config = dict(
    num_hidden_layers=10,
    hidden_size=256,
    num_attention_heads=2,
    num_key_value_heads=1,
    head_dim=128,
    intermediate_size=704,
    vocab_size=4096,
    hidden_act='swiglu',
    norm='rmsnorm',
    norm_place='pre',
    norm_eps=1e-05,
    positions='rope',
    rope_theta=10000.0,
    rope_fraction=1.0,
    qk_norm=False,
    attn_scale=0.0884,
    bias='all',
    tie_word_embeddings=True,
    parallel_block=False,
    init='normal',
    init_std_qkv=0.0387,
    init_std_o=0.0387,
    init_std_up=0.0387,
    init_std_down=0.0,
    optimizer='ademamix',
    learning_rate=0.000517,
    beta1=0.9,
    weight_decay=0.37,
    lr_head=0.0112,
    warmup_steps=252,
    schedule='wsd',
    decay_fraction=0.395,
    decay_shape='linear',
    final_lr_fraction=0.0,
    batch_tokens=131072,
    max_seq_len=512,
    doc_mask=True,
    train_tokens=536500000,
    max_steps=4094,
    dataset='wikipedia_en',
)
MLP neurons of a small language model. Each row is named by its layer, matrix (gate and up: input weights; down: output weights) and neuron, and shows model dimensions 0-255. Each number is 500 + 50 x the weight over its row's rms, rounded and kept within 0 to 999. Numbers have three digits each. A neuron's up and down rows have the sign that makes its largest values positive.
After each neuron's rows, "fires in" lists the words (lower case) most often at its 100 highest values on Wikipedia text that the model never trained on.

L2.gate369:444543408508430522532423473489375555496528414493473550498571589519529557511482485522444447473490542461521530440545406527539462419441440499528519498511497500443443526531493540576450522476458459454569386627469512527539536431474533507457441494503623569517408568495551550478605511512453529466620456501485445545453475563454525517477506530478549525509477560467458438525526495429414565538481514494472500542472470533573566445484504456488454550443418551535488505474517483529548537510532603493506435539495402528497549491516485508491480539514532594452470444463461614510479403448514540490453372430506365535490559408506497457470533455510559477486419524555505584494537472485572550467486474571478540565492442517392538428473483505540503338419566419502508446432400491559528511480510526
L2.up369:481528573534523596540536507576468465537468416429511552602525487530481480529437497517544443614576554506499475486495612526515473471521457594532465421541460436490473568529507532541416530478585560505504513492517490458408453507557447518484486470556515532423421556517542522426506495533564597499444527500537545481419630475552475461455571509482545571551433568471420558544538487477521424435397453504393475557485575586471519568450488406592541556505510504465503517506447425446609538560468537566502554415509588543558557559567544578571483467424502506459518383484510580565542450494458560510541555555450476493540467559461526504433471477520532579494505549554504467458512540528457423442490501499460431586497424534459525545541363478492513480473474481446537490426499507559498468511581437
L2.down369:535502414528449439563525543495449567452595457497559488534479557560474381505531578460428517490424493515533552424507447590499522421446499537560502463516433399470488475540590461544555514514461402471556454559489431485553501487485510521462511477549564440572447625508567590551619517468498618416547420489539505514467463514433483580470507576476418511446566532547646485463417497557516436635476491471459493456502517470515507462469537543444510508528508446473505476462498586546525525574577452522554499433448466631474534603518389567498457489473461495472486496464454441480525478468440454463461536538581493527441568509533479542493619468508615503483448468538474469523547499495548554432439525551545477481473529504478608463517509437520481400489480510532492473482532529459531514612466503
fires in: "best", "won", "women", "winning", "winner", "for"

L2.gate618:518403500557508512572461563516522611508547541469546474541550492452430518530472501597460449527445546541564524602680544476421496480503475479615509511533460550529553544545560434483458453540592443470455517451499475534447501503671514524425504537457428444490564457530500464436575452446449506514481440496527521587456514570463533610551556435457536420503405414566542523469477481417516509548408508405457452463579505608513454525465560546453515503552554554475556534496489477483427471430579535519526555498483516539556498478506491562445456438498432459454468482523514621516565516492466473442597457527434450507435508477406430478584514566508448517511538491506521514508544399544575491513472457464477512554536586576542536491503454525546543482427574451478556517498574532531503546481496535
L2.up618:583532488443524548520477573591415485532528546445573504532509515550577454460522599457443523457527481557571578499507535590485664436506548510519494537483473438609532604481617471472478391598488483535457496547519437457380520496612478538552406552409442524604496477485531428518474447460530503520521551477468569507444562505478529536514409510444503529483585588472553470518571457546447472570559491458526494570532446522432561471494489563549443498509540470494409486545404489428554438466512520561517514457529553479552515422416496545496456500483575600536408577508469465536484504553423557558451464498523530466529516403507482459517427405502515551489468517476544513562523480431416432515448550459507571513494521573478438475563473529541529475469524583502518571480491564455470511549528439
L2.down618:531477453501490484454455438577545490450536533446473569536549502670671575493503515520558477523603345598472476508435462525561555495516444568402559472524678536511536462539485520514547512445392547620501501513493480497442573532475519473514502568555580512542392424577485507440494532519503537506456486549482628471547441479527507421513528509508409519477541493484532447516511479478519440454464471494563400571487405486497428478534498445564429489486544414495481505489497514445466493487426627591483419468517539468514472446489549536481444546393574504514543530464447510487508496557435477462485488515531545489530472450502511485552523497605506471510507501486497501563583484498504470519497599512451460546423534505465507479494439487580532442446501529488449531424435459461427575532443499
fires in: "his", "s", "its"

L2.gate696:480460512543539521499440536515481579359547396416527416514515536538431530554503465536518422523588477436563452521513531461542495509466551561477457488479474581360404566588483500480477471495399508533552531522425545468636424473451494562526481519490528447472449503500478537481528515578504507503509412532593527566485530471530457495457536457509483430570570437473415466508508493507506475469478550495536569499521505493486498537547494546500505491428486509514614417518499478562485565466500409465535482492527545508487522481452494495550495496639559537439446525509474514419498547534474464474464526515569454424445550411455545436517410547576528458590442472570459575483469626491487604487346528428519452500476495430450480518501585476533543404421490428586447517528460610433524538465534450
L2.up696:615432572535575477439553455472451581535511455523545559460479459553518513516612600570462531555454486511509483476522566438497480514481505523565473475425532475487513513487483506473599534506665503465468588541458529476492445545479488507465534454544510532516415496548465512521476425457498437517567434421437460392474512533423419450536405558474482439417465500490522491506528513442536487418467493426527500610482458404454574449463518472513530449531432521553558511489480529489472538477453478485544551401417510541531540388514480487469433506550552480509547522581546459557491532491426486479498512489472434499601427623400449463530505475463553401506564489507302519543440424492498475445517438443538393450537501512547455522584422458516563525504452471500468513542411479470490502488574509
L2.down696:559545534471610472518436512543523445417480594484573572439567515494534448421556446466501482447511530568482543559522530421553501499440531497526473541415508446466489458441497588592414550524544470648497463458359429484473566504451505460509434472503431537439522478523444470422385557464488445496476453501532467522507439495571472496515517470472456498578530524481501516491539527482606537505520489515468466541561552569521555489438560504502486477493515541551527527427396476423469635436552468538477461474527476460560462559461556564536586559462555566440475586438575513518507512559582529458432502443562539542396560478489498468495501411504496528475523517443454550439502405525449511498493470436344454469384505548558537548493496462557473473558477570497555496465482521503496641561479491
fires in: "where", "which", "when", "were", "plot"

L2.gate603:430518544518405511495503584427455589513504611478453497639409423502453608551473475512457505424486456532528486512546528510473432500562437450536573415539578459508499548476599481518444529421442519459451467437511547519514486483568484444422542524494561472511551597588461555480482475467497517538534497570448573388610547506499439431496408486520590447404500561568542521490495611498516510471506393476549487527474610549454472489464484538506503511472573537518478478464483474459544496490435533500599477490517470556505585462489533493495481525478458482487523501497447525399502462388483543476403423553477467536484498565457584501394462512505424525503475507486547512493469559489567622487475435543510529458558517441403485474533505441511434471412475495549536563454634515445520506388517458
L2.up603:523623525456495544513492548481527580457516575495493526479471562446596533441446451439501527544397572538512446521540473553487464473504537544542572514501526466487461491506429514475574422512520452434534475477477547486422542522498509568479451563489471469539546456552513522493360562466515437400529462509527629525579478560479476416555514521518504499475455558513535501542496467537545407503532479490446640531502457488598555507426427462566459391533525455507500435540452559429523505537472483446524664547514505501586478500531567511538417592464470459556497579443565608440436443490423453551449481487479478535486412591484555624521436468438460517557454491539487460520464504492404551488530495429509536507463522455403501521479572594512504576578555450602431522449522524498534490449513515
L2.down603:524600478449491480493467408523612437507535536494580486473575553538808454275558467537515517526505453533412520504574476492497479426475511498547487566548513513460574566478529511478534544511460462485519459501449518486479494492456477595467518517556470479524466413460477525547419432562468475453521521525536492537521527490444471492565436466536521553544530499501479452509448466440511573520496535500545531541535435543505500515531481468449446481493490526516492503559524430417439539537479541413515518546487457415533442538471457578543553506582470477541537562428528456496439478507388487425551512550532516521470479548514499491548503496477501469478498485552465498540492532459552520478552462449378526534505510476496465580458436506572547554476468518563404473510359469442547366537562495
fires in: "the", "s"

L2.gate622:462535523529480479623452433575499417398507499466522504544516500424484527492613441475579482499523433547558476565511523420509464515516499592544471493504434476464492485429440488462474585505512514554497534494432425413552522454549437502555440465456414514498570531495501412469570542490449597459479427456502610451442432371480479516533545498455507487465561426479515545522491429415562633429502549537419484539372473444518526471505470471454469471517532480573493456457447546419589353528452512462528526499568519459533452525396442459460508465508530535483459452414484461506520521487507528413534473498503458568448489433511498454559553450420459492569513532471484531566455490589549520446539505501507474557499371527531574537561576553496591488500456486528518436471499431502507502377512593
L2.up622:538463554535508577455557545606495513503449490488579495460437541642516470540478572531412562606521544526509489498494485453590574537494471474577563503512570487438470610477504450511450598493457538460580429529482470471451459502492450569486537562559508465537516514505579460463449459605508536435512453555600550465470476523477509487550474487562464465430514492508477506466576447522494512459619547492564516512545574536538568453423487602452497482554453563582517541510575546570517461476598541471478500474523506572581503508453513527572506402616532576527542516479438520441471541410388481507572482425501433510546495476544511511442435507459527566481531509472489546500500517485467503689454439500541521421441526466495375530482468470553486518471616542502525511532540511470394422533452494
L2.down622:581507382554559536517465517468534443476466557504480472430512514512344509592585428461493479539502484582481556561545561416488444481515513470496540500536435485503570490442495538430542489472558515538474507492492452436516419439517542454594418514530386407489562499493467464546539468428551501503453560422512632469549496500537607417457547505521548485494488401477445576410510543474491543585489420600426502566471421414482438522567530501526449515460454515450475505429446480473649462524473492566443407532528460495544574555487540455499482478547448549437473525438502535396545440445555438470477527506421497439541476523449515533462488427418518618564556577466524441617472536509473463468554516568542443488469469529444464537476496544504518492518445459471524561503500432530504563507553494
fires in: "but", "however", "vessels", "vessel"

L4.gate583:575486532494481523540414529432487507592357526487478369541496558413529477491436559481540477500439511532437503533492535504542500586494565509532568521537476487497461508571546479502462426530488514475491513547534509486498599496431533607496538552631412471560543579568477484367433461393482475505462554412487439525581449451503440567543556541495389508535516460545504517494543475406512466465501425482456590501406507535447543464364382475566524516518427465408544465485543545447514468564443593542486491428418444568501531484509565497518548548489468456475495560583546545515526444501443432557541485474504519536569524525493515566469459538521513452535465500559462571552529473461506464533524476483473460389517639556466587559475479546542483461569482480507598530501436503448517518491543444
L4.up583:549445515514507474528491572544535495537469499496530473567475494468521571523450495492563554495478544480531377476535500496464501530554457507516492520530376567573463488472446425458526478612509471528488457550534527429596531495506540513406506485546561489486513536493446564546518478479489543571509494469426544431401516560523498548530451442450509520486549474462565571445380458503500494536596523488513460479520463532532528452526477470459566510524579496547443517349513569540501517553507515551414506455436420473433540607475442575462501344435473539462497394448425531546456440474551513566533506550548421493563539468547570507601550517589522454475494499554515478501451541616471511459603450457449503511442484481542463481504511388570490472550430638535537560589511625547545548436576536
L4.down583:561494547498456464515495515442557471543454586573511529555572419388601437421426477440486540453330524447458527551499468489488524476513530451412492588438498460465473532565570531540518500536522471409452539570549446516439503536459419516554482459446461494477520466630499459638383438509478520464461530483518421489540473393448530392508449438520504539443475519493461568491509478554481493483478470546460545523515519453567524460483527462502527422491578550518485520506429457485528520413487590464547542416441466518510507559497525516443577556506493508558460523420484396577541526480440560409456475512555427517410513492481500534518472497540564489480417460459395465450543510522545494515342491552506468570451508585588478526442541510478572481498520493450478370495520456523478542537481429
fires in: "a"

L4.gate22:548434506474588496606526578504502509487526468476475504527554473478519478566520544467450456533420488467607415546525494491461414494586508441500466498510563505485437445477543475544550472502514482612500477483560528530509530508484422554496421494478443544485555551351393504495481495500500522554545445508500518553527506429533499434507514440548435494532400487569472539455491437549516538426525450517475484547487490495528527461520492482516463432500507465553442428487497446491552615551556521566476501561531565529489474492446468380475652539606498570607433501483385532457507560571545445521425374457489504488408492440486460403425468424432435484473567599566482536466583572543569463547470470459539505490517413496448536555541496470526514437463476537484603526614504573436454563499517423
L4.up22:461473553519473640510461522449482496525527505554526464492496518480489538507631492555491514529413601523512498484547616511554545476500461435578402379547433479544534567466545396508430494439464499513460489453484453603473485462563542467563536555428473557520447480472480513605506413512577520489402463449503483456472474428548563513392484444538436483465505378512573532471531418497530494484510476497430462505513478498458435486515552481403545490610446510486470465539543490406492436515540469475474475454454486492506503513530549563626516468429471560535544509454505519376435497520481456425597519492532461585521526438568589557480469484487519533497403478542454597520394460570541571495546484511489593447475534432449519407472542551566552547470495561488465565585564475523504535548446529
L4.down22:486497494435502503507467468481528515470521525519565568466492490425634509501470477494539576464486443585470485557572489467498586438554535424449499465481582593474507459469519395484534607463535420492524524486552563512424505455511572531450474518500454612396456576452491515506476595592480433497479477540533581521492426401591526488446533381506444472542485518466503456520465443493486575472521442588511490586544529545480421464527483519594417480520536423566379433516473500535475520401516539492490487486458544562494515517554556526565554616583537486472488551595477532468469474350468509554461484503548457535464447560511510574469531556442522554524393499503484508415536540549589512523520540511499508515533501538526452514456545471558511467474452429427549551443647585527454457539571531
fires in: "but", "however"

L5.gate259:543467501506510450548378520479329595464469473518516459582415471479521482487461473518411572453555462534448567541507561509511557592467436547509578519510443515525470524443462554436606470524449464567510404524491548521443541587491592443371487451518436547513451533539497439522511462424476500476603462468483508522441560441483465495516593488506548490544571507556479594531505426404431516513534496444476503500507471565472491429501460504550554475538515442388482527442429510589505456473434489576430489541552561469511544500562489377557540492612536509497515536416507480485478500552426515570413432494492542496481498510521508554544504529446510539493519456495601564538487522556526503372573511535476591551480574501482479460576437508568513561411474482601506424468561507558496534498510423
L5.up259:531595461443478565516537519505538485453451549489553456529442465461464445486456519561493549436515488546413545510581601523421509549574422478374532493533495445580418432443478457557506519413516493616543512489445544487557554507472511422450474548525510480462471552532553523495482446555557545465505458478554467506419483537438443571537626525560586621496542445477467432453520438558528463470503478592528559475500555488526589449447517489533485410507453513428492566501477570616448474495508639400472479467551530460443571484406457497564453481467491466546513527560492480552546397506516408473492523565474439416438516545451504512504519542515477562487486545475562536520438483484482503496523411494451556442537392421522434470557476496486465476491507517526502489569415600409556407460555433
L5.down259:515465489407461575461502554460532524498466520448427484497453439481573607371399385462525452551524515527465469517627476451545447467583485497560419432527577516517581579543504498514480533524458515419399526467449475480542479460442469549539573484490528473516511547511466462533377510553498555549526489519569553519542520423395572497526383568492617499441441519426543416529572576481464512478538455424509446512474537551437562530452451504514381525582517521489486470443581543526558462529494482471475567550477446367530452471524567524447494483541554566503442518409502588509466521514350537521470447521508478590496430467521548508501487463475559526409466523478530561538463502543495451478498516502508566552438480500450603556481477470457547494537501505602460488441568524532477480441450470
fires in: "two", "three", "one", "a", "the", "several"

L2.gate307:563453535575492500545507548402453508529478532484453486526463433539448509572535471465467493454476564477538449490557560475444449494536424571505529494388563511501520542483446510526441512432553510556468472557457472424589507510514481505515462495543600531526548607431495497403464440510540600560390559431502496530597515439385479426449465500588566645456487516463559459446494431379547479472590503431495515491546569473468466581469490585519541508424503535487587505461493508442501514422521447460573460566387499510460436487521531399489451427540389417522510531525509495489580540489548488512535479599500576493444532524428518445564477443515440507485576486482490598505497497450596474413477497472505534413557530511451464481564400553491534498508504503545500620519496423498499442548454500
L2.up307:532561554481553367467507589524607449532428493625481558540514445475578473413438576425458572546509542470493498511434487396540460510610542518483582445455527460565457504513462541548379454599518503523560514444511463493455486562543403460454421454535525490523552510442562489481549522492556518447574512531561455507417540534547490433605390488528488487503515503574497594465549490592475437483550512445495522420501590459542444575467508472614403510430482518555561524549497509444476419557497434569522524541443448445489419542499517471456456508425448525535464500531556503537533547477526521526494445549391470515521519459572485549451493494550463568434532425528474541588475497512457407435477542471577543500448585503501492503552483522489502641546532507508489543536544423505501495446477459
L2.down307:490623526484488508375435603467504437481506510567509441426476388492639482328512564437559495575488477582491493478456451470497438476538557581513490531507555533487497516537464570545517528409591484514427455560464506465493561503453386544574508499522490505503506511455531578488468498502596495599499545521537430555449590516518549417499440547516554554495544498455491539467475509504436513518541489470542447532432529459528508507524496466522514512427516518553549451509533473555533489520457478510467538457474495455501560460526444511471512506503597474441462528527540474498589446519564463499438479530387480461508437544547529522564490489572578508493560509495472474577595518512383453468548546492566533474590565390560508466442461481451583514440490526408497396446433340501481411586462474
fires in: "had", "have", "wanted", "van", "offered"

L5.gate148:408476449562370563529458537497517516509540608498498498577490464538487471482487531513487444619489473504586533522463521550433522462459471550458511365502473465536459486476544562482532528537444389504498400442481484529430455445440438480460466506592510419496509470511580391571502521496504518492528434444541497406456440520501413508517535388507635512507584486592532443551464549568445432464456550506539543585495560493534476446485482431478554526588467478556510522505424417584509412512478533515428574512437522503564404504553527499477469527518514450563438466474459551498560543420420480442534512542437519493582439496482398467591387449592486495512522542488587531494472543486519554443464573589529394550459486493533539489555540509444481501407452477510573489440539500464505547509529483
L5.up148:474609543509496483497523458509525551497514536494489474476511483474474478525532461518523498604472551484476479596489558536414526565567462627504487518401527500485532602559387525476457541477465494485446548416577476456529510477510552422491435477534476492467492425485557453480466473446477520444492479567491540543573496406428531451537472536533592524503544510507529495497507563443425517466516469475501479440497439469595392516546558595390540496380563455473454463598477506522573482501479539558530606452502473455409457475483432579473516513450522522548574432439439529407407578531458467473456566475417531518555519504419531558439477478405478456455484453502460596568380493437581425531536494490468527660523444563538433487468532539429568502465528574530434489455545466461524503460500580
L5.down148:506515538472447532476462559497540505505446447489524499509396437573472501489459486549523490486492406506460509489563448441490556502502485501459485372505523517478517514469595576489437447520515466426456478513467485547490517413474468420484496439483527549468493522610570385571481506457483507468360527465494532544440490511431516526461488577436533598502552342528513494569475430493530452570471594450454476573525478515539487440569457404558562571452477502538572517426455479492449500467519468454536512504419539498554501503459444494428421574432472482604454432503561498507465488414462548515472486553458542502487491506428591478520541510485513625476520529562576512457560496482476521472519591481559517539467465573420489429453483477440565561426478400591640491540354475486508439438413455
fires in: "the", "s", "an", "more"

L4.gate132:514466387488562481490550474534522564545492419484475483530552438536475500534470483489475543510560450501430501484534482517579575436466427505622473484506453445407445495502534506505506505550416482520472631548466523534528556419589529515465508533383518558440458607473505509562456583514583529456535560478518558567516492400519592494520538525471489418521513488536585520538456581457507545558484470569459421517370512527565576531566554565535439447479508442481485399541580532509575515492596584491546484536507580524524534557446555514606525504446487508530425474532505441464417523563485495493488583528522430523553482505509476457523528557494523604457518493485521394484414582513548569505517444506493506546469606499531498399422540431517558559462402502578484484556521524463399533527603462
L4.up132:447480444485519547515555523551497488503501429548554472591445511549473517510414427472482519549471529521630452490544413634477487465549442443533506490502580430537452578610500489537543500545535512497633552553467477524458492460513557533518495467436490496561405483587457509523431543591417530542417484494541608403461469557514544494482548543457533487521395370474492550549419554534526558470511491541502426509544476539471469536434465438468484449467548503607517453479437600507553571573483579522461469506591590572588497556455496450553569535464469531485479502519452493514417513490567521506447414517449469537543478563454542442571440513488536470508450440519512546487536483494526534533482446416600596563606532470428464501478468443497550492468560469494423570469510568517548525493547395
L4.down132:514435505449493526444439425470462485487489515479470499431468562417574436542538482593473547381472475387494601436469459536476584451490485541557527440492473537516525514567527495480461519446612387510441447584454529476474471577462453437494497461597452407537567408471493545466486430469481415578578532444561514619533487409494453475560480506469501513426586564494457486577509365517518472578477492392551508478430433542442585469511474486548456479531575498497509541457449519518602500399437486535533557571458408455409452501473466506531500515524515505432473545463510455551582502413499480537491512576519496445474530384482495502497473418431463519471521472503466497511524481465443408492565536512541513526428465474553470453572515435447399475546465505516500440486521597531527397517468511
fires in: "best", "women", "football", "played", "it", "the"

L2.gate220:513511448505474626482501462532513499464489574501504453452539423577464514423507475506513445377506473466626487479511451414512611460609367493497474473512477447499593516559419558568456537508485440518389536467480526481508461494580507396542509424552502515486415456611457525551537579512436539522605516536452496472475465511413491547521568523507543522606491521440491482567481507513528514474521443461520525444524489444479407454489518556435549476547393462587521596504518499546469582440397461411583428524531453501536555501515512502465543535540561581603547575469460493476363443472493476479469492460474523458524475583457486447514502487558479513395373488570529505473517516509546523413519517510565523493492559542501532406517475539469503538574417573491519521516482472531500444480456413
L2.up220:528490506501453492543465511506513538490525524405510532495488492534510426490538534527424402521545462468587560486548482522419584485512538488447501484564523486444447485446396414469534521506492460398599478472567498381530492503476599487498528516484391586620449511496574561493529470461482564490503423449447550498583457452550482500533504480487570530450518580576484472481441461551540453525498488498389556525409401507484576579512451533434543462536498528585527536514427479483520593513585457388560493549488527550529543571527515512502582499611535438510514494504447522479579576417482497475491431558603488505411478628592514450594446460483432401439466521471461527492533510502442524381565516501429534402408513513526558519422510482532480488451418516460470508537526470563478540556544494
L2.down220:591454476386568527510493480540437596463450514476534502557421517562504594362559460475407483497594523614458495510540461413501423458530504454659416449504470446445521523492488561470517523582509448504513561529455521483465513491470515586520462481515542498444511492406451516491441545577544486490549531506494556528478496489444493489486437474582535493488431489480462533490497499467540461520442512527553534553545474507566487468424552487450587478507506394487498555435593576507505455531471423514565495539602518548537473501535476456460538568503475526548618550452552436440357506504341504397527534522490545433543511421469477500537465541488430435471537527572532446530521451459461486592500435508501528570439514584533519578499508499475507455519444549599478513469462561509511374490447419
fires in: "the", "its", "philadelphia", "distribution"

L4.gate368:485430479472467536539510488457451513517498492466514562562530516416490525510468488522504536469458484490513558545521549451465441490576469407422459486366552417491545516528419537626510507529465485505465599509543574527495442452512544544476551575580413460552502517504453445590593493510567564480441511500516601494473536489541576550401447456448528551522488543464486525607524426539513516433566469571597525592521484498560438479554568381527545471529501456454442499461474484526367457472634563512543469534599460372495514512501497469485523390539481450579459513465487515377418500501486466531552481532532458421514472432484413575568485543444459480625472449459435439472493476523524532515531432503469563554470458428490505571496446515523541461473528407521484489557415523442535554509467469
L4.up368:542529372502427511545488492504596521449477457496487486540521538534504531473485403461476491445547523573484429493479548586579517511519525502509431494502540510479504459447458523497485545486473528477415562418403452521464524358523500505532479496562514413618458470559487429513471486521449536530640472500406498476448503583444486519497396616484570538513450438466598517530464524466493417528513529688361530431490408477480464451476549514530471533519474485453493494523458416585541447427550556441492443386487559599466497501599480523509534620509523490439426397473476490469591555538555529459519507505501511569531499502438592530435560386449491483518512512464511490559379524472512488483526535501483500467547463527434434494469480526567501472469514571526565514471535518514555464523534491
L4.down368:617532492528510547517511579481524436417488550489485509539492468552464551562518456477514497513467506464397563610466400488465533564537506495401483556400473406458446439459419604581447494459617536500506517521441490556608461446540508547569518524436462468519492471513529451565488454455455525467504441503442566439431539492437433500548490444527552483468481502464520533472473485544550434537510456425541516420600479536562492433476515506467501482563540383599422487477497465448459476585460530516400564440535506359499522514577524523521498444451556454590465464467426469545433502465471432490471470435531470475493519442497460549488495442548486534465536531478523536529500458605440441535517490574515623460556499545627548510390395470425584493493546475493440458532466483444516514582477448
fires in: "it", "which"

L4.gate380:535465554429546603512440513481496505546546479518545506525493438485512539541479466544577561460429484454398495518464540459459443499458506389471531463483501509475457516498532435455493647529393471560471506415540445505560496495460492462542477532486457484515535480417572549549536498501474543615495542507577427424513506533522454519546622466493468477417590588517446515485476508556451417377434447544521542451425534534512492428508574505508417438463575480466514467461571416568422594440522615483483513557483561487469484544544450463559504514624460493517441522560478452435537367520462487505466456516484455518559426487540441488554510443451413552488507469479455466520516577520395525475473536526468428505522572485553498542455473563549539482576447473392570480449473468525516530345541535
L4.up380:429400505498536485498543572518464502553345433475458521519492450500517618500568593516460438532536529451488511465497519429464500555490481459503508501503539440495477534430495503540380442511472489564466472466485523465440527478501534476454556510558506465434551519433455621560472380537519492507423480498537507502538518452466479450607485506425545458470455465492545588510499577581390520477541519474510564555514508587547495473598598451561541549543556412540417452578582476547473494524542488451532532547541509491548410390547557582561494500539419552433494503583406512518510497445518503523535356386588466596480477572492484473455454530551479491428531541494443572472376572509456471555525413491559491513511486546578488525511485536529413456486440527553500516539537462435489551533483533
L4.down380:561504531579499491484550442496501477488554557479414462487564567448456522560492492615536390491328479494534371564569456509492484491579531415560459512564547473528437555425518574534485507441486455503505553485563377520504548499498405525533418479420502533521474514532489495441491551535572499443437549558588489465432473453506516448502457572520396526486502493544492540526574610553473471504551504552505373459415478549513567507580538504405521479423479580517506460457496457515481388494476532521483556542489518470557440462478482506517563588506556566532420566484529558540493431493503529403523517588442463495603545448530511542566528433463541547559548522528561455545553518569489450514525584553492440447495534411508502466533571493476509584402487403515465482589506552503512475469554504
fires in: "it", "which", "that", "when"

L5.gate57:466482507521498535547496505394466459524611437457496490495423586563475466480545450626488584517522577475510515493530547593564498437461463552570499454442392529556439510553421555458445475483475472401476450518402528533557609422501524485481543515535496528495480475490628493555451432497530423504502540530497478494445463566424418434548521544578531473428491467543535500576487412524549556489468518519445550605469556485484386554446514452514476542408444454485510550521439454557496503570493454486538521471549492465545453446431460509535504558425548439455511527497537488511449476539394493325522425482404541505555500481414572511495512436453462552496473447526519483471515543461490446407488453541500481527524472557527475496474469574546427409492457473450438487419627568464438537504527577
L5.up57:448371498528421508428554462451444489469536551607530508577459509594476472459419535366542591488492509527511563524513509511587491521493483522588495411521492441571430572480436514508488562477441475445470549594549462365564465463476429442378560503409599518459456460518560483491534529553515511524457436531584465441559543482438473512428540478530510544597563472509463420517447409543480466487520568452494543475406504501542523448584497439512449411404475477474490518481526489477589478506556505426481465567518544534532550518536511546456456499485501488523478469451542534539518469440512487560446521505448441480471446469486558534525500503410550591430563480486484562618511467474555528495395485559494499496417670512459520528431554482501551404513453417515494489470492539469519467430504544
L5.down57:528523471523478536481556562472485476520529491455499518507436455457678532320493424491423560588525419425521524537510433641501542464486576572512553540505430537498557434501495561395465496515505483531498431487468510478547551527586519528431461426546451509422577614462590522542452426441450442531501577526449408528573508546480489484556589493474486457435530536507504527530487476510576503484483492521479506568485496529484462646485498492538480644476421515469435502519481548553587540469501429579468480579443508505443494459421453576593481552485541461435461517481511468423444454581449484433521417534540477515486515456532506538471496504481505440497490401511451469465482557525463503520454504530452525479447470431478477513468503523592443487478505492390529469516628549476568422505486556
fires in: "of", "chairman", "the", "president", "a", "chair"

L5.gate315:474516447501538544518489531457503542463526521534547498501555500444479529523499445491502536409462483370583529489569596469517474528525515465533541455407555402542545532539499501537470487482436528529476583520382372535514516419402553574522518524485474412525600438536595461535481570536484502489514425499496539508481435491424510517526474554571408471510592535468501495376458541446440498472579517548453464504423482505564459621519463515504476400465543547555443495488477501471524498488496451431498345582467545408605522576511511543590511502493524482507548519584516454488543472470472552487463439515444429635549524534483413478548495549421464538470522503574508551491510557402487508450470553413407442422535558488535465450467504470606509475485581568477547533574438534568534527525507518
L5.up315:510481424526590580506435478528472441505501428527481498527413405474495440499496484529536634524468502446506523471550500448486567467526500489496534491448520572435523524498497463514513522527511388559468418464509458475491543379556478520510358457468494504511573489563454525463519516510523459497474452440526524503508475422554448497505530569445440548570521456582524495513380505472380572436502564531498600437528493516503567476465479441567457474528517523531437476622482505519502525571577558568404422472540525435565447511570441489580530577542637418444404536473506504530506597526422454434585533544571523504513546481471545424579442531422564479575530566497497533536466615571520507429556526513391545517488558483497492459432518580524521538440537464541490463450522452509538503472459400
L5.down315:549543443449449570417485462483578509457534418517513512535511521495679577463495476451569480449555542498586552554539502435467509497517538484519506458464510535431411459590508453486484527504558445440489518497605458582501461444434531464491478504450489507450436428545417565505538524481513389473563486447542569487520500468468465472580401513464454520423428526509447496526533505501386406516396536495502523545415427479472562552612467512550441547437525526543515463482487482523481533512457489514536526487586459567516536531476613521517510484531510561538503556495528550542490436499528477537359390535424431531450509454535440549526464413497405529464470487515456593492435425419500460453534516436544459595502569518555648445549455525479466441492540484548473480527454516502547569619496481
fires in: "when", "after", "where", "eventually", "later", "which"

L2.gate162:507470452538475598459548590442435409485509496493406459442487531466451451562546461548518549463582545520525471571497521514509462400558419537547466429541503589480534525489508544502439534475471499555532497509464551473501462519592448477443546466519512501435505473481500515439542405438468540597474483530438470449492488545464487541472587544442512567581552533529443542517486575450458469470515497502473486490535478525489423457463546529464529541538485486516442450426489545460590442476543488427441515556446405626503492588525529487442500493428550516460508449454487400474481390509511670560502472481492534571491588568486519451494636551464549498472512393440609488472420581534467441463530502530552454474521501457494628509502551370555538487496508538519439531424374556462517503433590531
L2.up162:445537418467560574574628526456537450555441453541541530524472510410537510517502455514646549580514480475565513557500482482562527463561455443442545496478455475421429506507563555491558572481493542448447462511469468465482488531533448592423424494629547542580464490513537551555537584542624574484428519560516519542458528428526474526507434538578452495534428501490556496536565504460510535531545568488456510526500486432548427420469444465467472523463452538475495564532471549546493449492449494634491491505529529567460473523525570537520578547455527471552567472606516488516447496445511545487510474450540548530474609492479429568600477405538531503485491559489541480497481462343486530413534443474414411544464543479505455477540472537530487522496539557493404463549566524584404474475615539
L2.down162:541504482515523579463475441527504475434495491419446520467476530404593561433429494513413430654509478529431462522450502515568536488546512499542424518535364524466554485497523482564378422562546502428478489476510536484532575508501494549491563524486573517548551574524532489468444512480479608485458526545483557580427462355465505560487545459448554501541506549412509589460586456407411450475417473504501560459511528542487496392489486386526485478593442514467505546526464503477562510566366576490488475514532517400548507514498450540446541507461545423481551527582486473573533478490512454417496505490559426460601519566541523420622471483559485542562482512533460566447485463505426482418495518597529492520476527535489523501522422464549592510470518484517446454549526446584513478455475502
fires in: "in", "studies", "methodist", "science", "condition", "thorsport"